{"d_model": 512, "n_kv_head": 8, "norm_place": "pre", "norm_eps": 1e-05, "parallel_block": false, "extras": ["capped logits"], "init": "normal", "init_out_by_depth": true, "optimizer": "cautious_adamw", "lr": 0.000498, "beta2": 0.95, "lr_head": 0.00707, "warmup_steps": 281, "seq_len": 512, "steps": 8094}
MLP neurons of a small language model. Each row is named by its layer, matrix (up: input weights) and neuron, and shows model dimensions 170-340. Each number is 128 + 32 x the weight over its row's rms, rounded and kept within 0 to 255. Numbers have three digits each.
A block is one neuron, or neurons of one layer that tend to fire together. After each block is what it responds to, as a language model described it from the Wikipedia text at the highest values.

L7.up88:039125089134127097157168095139143107146176133128130105166146158202123132019155129144174126071160112098108116091074177140163153106134144156174139144164141106115164109133192136080134137084144170133139138125160105134174098121182071091162152159113112124100150101082145149141053140165106122129145115145079178081180220123113148115138108184146064137121159143124141130105162113106102055189177125116178127080112132153129090118148171120082105120122115108104166179178124127115100139145143158098091108115123149145122119152120
L7.up788:171119162100141123195163138114137081120095095148128175091102146180120153162107182095106162096225141134117116131103138064139135081163123129104112118157096089167122039197157190123140130120153178174117116169173101108127089094175118154124193139126133123093194154174129102130089176189169164113098116149111121140107085093124153172133129181164139146111139166137113218139114135123075108173103149088111105102157140127071104152123169134137160139081113148124183128189182136174088109166105084092147095149129154164134148121134
L7.up1422:141104139162146115175145072123144086115171098097152146057060183113058141133116168106128194162163104102079168090092106105186127153067151150139108112109100154091130124155156171117139129106159166130165144160200104172121144132143087161155180160164069118091125101136142115152065104142142121128132138109130180095126103063073138141118120111185113093138137219119148127106083114097065097137150145133144141147101095149123102141118106131081092167063122170122159157181107127137177124155081143109116046112138135129067083101079
L7.up1908:147141152116119167161183100175068110129126099148189160128144139177117114068120128116112201152103160124120157094104127060144156140150152127186139141136113092095146134169141133185186070101151124060158086156159125164098129070134123128145117186082034080091138144111126133094097202130101116087146142086185118141119131117092154130088116149083133151140134127093075114079172101126118097194136169118154118118133154143126114139153202139175104156058107123106185139202124105133132163160143184106185124152095202144139116078114
Description: Object of causative verbs. Last token of a noun, name or pronoun that is the direct object of verbs like allowed, forced, leaving, often before "to" (player, players, Dillon).

L3.up327:136154116110081165137099078137122093095158123123109117156160158164111177115113166126124135131143136085064163116096118116129177115178141183091186137144071107161118104121148147153156129142133133101140151147122060160123095091145109063117176122082121199183135185165123133108147152157143134133103086068141118101092179167138159156096185114170126159146138131108139135044190071105133108160125130129127129104103117178076135101078105085182105120136167101163144119083107087117124155131098093066129106148067106130091111166107
Description: Day digits in dates. Digits of the day number right after a month name in full dates, in tables and bios, e.g. January 2'7', June '6', March '3'0.

L7.up671:123127136117120113092129136152186110137152107170111108083094206133071197071061169126130127140150093076152138115138108172097155106152137136158179117163109140150167168134178185130127104100086056153151157151151074083107165105115110125114149137104089147169131059151192150176059081140135141185132185160132151172159087115138166170139118109203144062111150137123132140129168136109024100078159122115166146089063091209147111125157098134079124171121175084059099131126183112182105165123153147177144106097073075113082160194103
L7.up737:118136171131173097131156074160180135099139170156148145131090142180069153100056178133101099121135147103108147092113104160172182125123111100128109108146108141103082106143188222068152103128123092141148138176165099109085091158079078150094136171162092140114117095111114140165144098123149117188162193125132174143089086102145171125154129178161075123093154177099144121098100137105097150158171117108078116076082088176091089152153141148088118152132152120110140213135117097172175151159109139142132102110122104104124122116111
L7.up1753:073170121109124167116088116173156151115155091157182162107128101104077142123107126149056154165106149193112104146131144180112175157194116112090103168132150082152174092193105167120161095080102082122103099153159142147117131160128127155071100109104188107148139076120116167111155140129092083126150127103159151151142107184141121211177142105139088064161127127090134087154108107029055120116168158105191121103136118200161129114128092126111139139148189140058084133149155081183132150112160121119057123119132101108138112151168
L7.up2160:136121143116173149117185106129160194111160143219130138159071149082105140105081142113121078131124176103092150102158145170137135101145094039124113091082125140092136147117172202114162135131134071130120158151202074126105101136119117111068129180131093123127054080142192133114096091110189138158112178134153116108079131078135171153138155114144109095175146136099119121172080151100084126170159168081126141103084101172156092152096154108099112177146160084116104147154089089146100088154135168118127043139117101131157074125114
Description: Subject awaiting its verb. The last token of a clause's subject just before its main verb, such as a comma after an appositive, which, who, it, or a noun like toll.

L7.up263:138190129179124084121147086127123163158107129106133165133132146152102099124083091099114103119135116120054126103132105129127169143080101142178133182133101180097111119115125156144102040126126159119174168128158095180134172090101160157132138178118125110130177161077135142093104122119120108138091079191026102113155179106139163131125123092128122112148157135104158118102098134078153119181179115137168086161124160112087165098130152132089148134115115092133147120143153089092149159120150164188117035184106093156131087118077
L7.up1257:156176146116125124085119080158150120157096108147096156142102170149116124157128161159149069076126117086099132154155121170147167138122118095130119111176168097147138144139082102149135103135149160128172132134117128134146067122125147096136087047117101109136196081095155126136179155166170122162109191158102131095097164087122170147121167111103112116110143145095101159154122141150048116102063154137125151085085170102204127133096139085126102165159089122124108086123100093147118133124131148064078153150212113199126150148090
L7.up2359:083102084114098127144116138170124148094116173082114102166150118135102107083090129122113118134157133167118160115180146142120176135121114161112163111111159112178066115124076150136172115121142133110117142133161078093113169116148142110121205103161142197107173093143128116095116129156139088145094174195112129146128155109138182136168171105125143148165122105130156098152087124064113103104193095165132112118137118139143188113097112077147111210102142139167150118164125079158101158130168164100118076119115142138129115102112
L7.up2454:146103105107144077161155145096126112112084114131166132100151171134098134123105094178139138149174121158098125173083162157120157167063228122094109119155121122176114176157103111150151149169107153136175082114111107157116147025137148095100149136122092097189120158106122150116137150165104155156143204098107131105106148113173139186100174113120086136100123128157143157161137099122186110129077147102121089113135092179122063138062095158128183097099114134092109148152130151094207104189074145114133070136145133164120098132127
Description: Thousands-digit before comma. Final digit of a number's leading group right before a thousands comma, mostly vote counts in tables, e.g. 2,135 and 6,627.

L3.up1444:169135090175107045145108167092071157128107149144097176147094154148103123077142141111126112116122098120122096126129149104123079089124127142134109121123085119107174114115224146149143097097106170084129136205188057129132146083105092113111102165150043127077086102131205174087119087144132161223132129099160132188111198182079129171154135174138083150136159100080105158166121133147150076086179103098179102155131173130059118146128140125085110155111149079137161121139159125137084102111119157145156070186094113192197139130125
Description: End of repeated names. The final piece of a multi-token name or term repeated from a heading or earlier text, just before is, was or a comma: Bombad-il, O-181-2, Gilteritin-ib.

L8.up1407:140171200143127130130138134140094115101142124109135170076099146109090133097132098122085140084146108112060171132129091060193136170127118097092092149133142118127084119143185186080118082122199159104125200133149061101079107126149104155153127165137076132180175144134118144124120100130186095128085175106140165157121147135130150141184096112165137082146154156065130087151123154157088110158135104183105116134170132139154113168124105115118087135068120175135140152114142054162149119162130172125180073116147154132138099103121
L8.up1470:076151108080115051093142115159184152115182107152147144127079168169145116058089102116113153131104063099135138126118122128169166116172129076109132115148094183165162138146175168069175134099105151094146075140140122121124130109097125085117179119173066135119155134109150127149170139114114166104159172060147138129163122086137176139115154168073050137206140179127145076072109159149108146138147077104092086123102134135185150146184126117128143143163143097108181145129133160171137137137072129125116177098146092095119141104135
L8.up1473:170108126125132105097098156146185155081147143142133112094098174184105148082088172157110106132179116139134171116091100097165153088117056100178146128128057116103167202146167210107152151090139140125173128079156088107057140085067113095130159143117081133121116149129206147078141117117124124164098196077120147124134119119138159113110151120152114085136142171104146145077120122137100131097145114091072138093128070153178116149148154115082152171153149082123110157148146121143074145103108147102128096126176095137126111083131
L8.up2109:114138191131148136138113154170134184119151132118131144122112136142072160124093129119102129138125087164127158106144145106205102184133100057120149113151097115106071155121196184064165072094163148129088220141158081118068096093138131157138118177078116141178167136098140156109107090076160117139131203100134135141121122121153165120153128117172099077173159171065164104137109148127076108134093119153140173116140096145171139144160076124105136159109142115139109137103135071210082097147087161083149085132129091126152135098125
Description: Plural subject before verb. Last token of a plural subject phrase just before its verb, e.g. they, these reports, stone lanterns, tendons, followed by are/were/have.

L3.up322:103121144070155091136083128103170099096101112158128103138121155109116118085083077145102184116110156184145066104134087097055146157165174077149095170166147143112090101108144129017109149120101098141134146121159041100102112128079156078147133098066112085185152136125148171118100130150112152136112133119127133096103124138115092034092110117132207109085084112177163077169104116075126095178082160104175097105152139181142111229180143129130080079146116071111101127137150139160143126164125092123073136137148121094140144136151
Description: Clause-opening connectives. Words that open a subordinate or relative clause after a noun phrase or comma, mainly that, which, where, who, when; also However/Although.

L8.up912:091092154084061129129088112165163158144112116144127105132122144125089122108113119169079148076139113137093078118109153163061124104140109126104159142185146122080173173137110155105132138115159180154108156096151083129114149134159113124091166151121117138098139096082154093134049109157123123191104227112100111163112148077181117149160157106116164165137114156139120147089081138100094143119143175162128152121166098167140072133078135181125110200148188094076107163191115138082126098176080063194091109136069137122085117112110
L8.up995:117122148125064131142147192117090147138107075149147159125088237171109144120087094137129122133149112160113151162118175193160169121137103109126168144154108105108149097164080169075183131054137122139114175104087146142164085115146163157110095133076110142116123106181117144141098096145130153196082164147186167134130168147112168189128070105145154123073128162181126129151169065054155227096066149139157164112125157129136144148137114129140074103122105110122111114120139170170120142102114090162123157113030123118118088091177
L8.up1074:084151126125135059117101184140122146132179082171148102198186104116084144114086110133138145147122114117155120105074125139111085172133128149113147153127107116151134132115099131108179123060101086101111177117116131120109160163113177135243174151117174150133133068121090129160155112172179114145146132163103163117104135100119157135099167116125089102108078091165116091153144106153148073089124090150108156177104113165150093119126136165157167104078177161132171120107112162065100121167122163121205057161130115147166085114096
L8.up2156:119140106147125076128084124146096077131161119180151137128114108095091103121108045183123119123106128111109116191078161159049104170131076155105106144082154113139153116180067120125173144142123127112092128120138072080128058123128144108083155123098173095108130140162110109126136081149120141188133128110168162138142125218176123070162109188152161168169110106101156120083106099175157138167111144079111133132225112161121130141093106119119103110165145128133086095114088131113184143118177126126128079116153138135146117126105
Description: Leading digits of numbers. First digit of a multi-digit number, mostly vote counts or population figures in tables and day-of-month dates, e.g. 2,001, October 19, 1901.

L8.up868:087151148116128127134110110163189101150138165118189153153119168140102118073109191113106119071124124112128125089131122193167146125141127115123105136140111127096107116145194198076178085149122140116158093156193111105086119125095119136147125100119102130096099155124169060152093137157137137188136124079172158124145099069122163087097125126112052100134142135140140118105133127128050101193170078148113113124090082195130094126075177108133122160127163115046141209153169065129118156127078122156152093105092133121111141111107
L8.up983:159137175156120110144135144145163143087109168171136125103146155090091120109083137127130090103174148119097133104083120206154158122118166120115095141164127116118172146093152226131189131150146107087110123151163124123066110088092188143140138159160116135154109093134077082135083083181146182193131151092160136133094122107181146128186079123175114094095154178201119125102115150118089139104177100146117113071139114140160085157133102104079110190128160127118123148166080065155076143210141105149163090148144120176071108073127
L8.up2268:099122070155131119138143101170202108086122120129170180191114124101125112115134177147161100109161076130138142123108148192155163082161154160166181133107097170148097116124188200140151117097108130121184162155117132137051134133178071133132191120124114136102068097155121168106080126187195082175079164162045141112111126108123159101167130220116119143117159166059119145143118123091097100131143095100136137125146149135107140108106170146104099098119120112096102159118135105153130172154136119132144131111154126122119130140083
L8.up2512:188186175153113123144135140124136200086137085119131137179109127105119122122106172121079120139128081123119124109163139117158165115132153144138124103114109135099132131114187235144151083059141115120155170109126098134151134120124120152125151140144077053109102096151149141123081107107181128168102175167128170125071091101118144189143120122175068086109125154068146087109125161118103184111173164121113124061126096146147105157161115112143130141153106127143155148127147076187070143038111125081099131115141147136117130107116
Description: Subject-noun-phrase end before verb. The last token of a sentence or clause subject, just before its main verb: pronouns (he, who, they), name endings (Gavin, Shirai), nouns (hotel, authorities).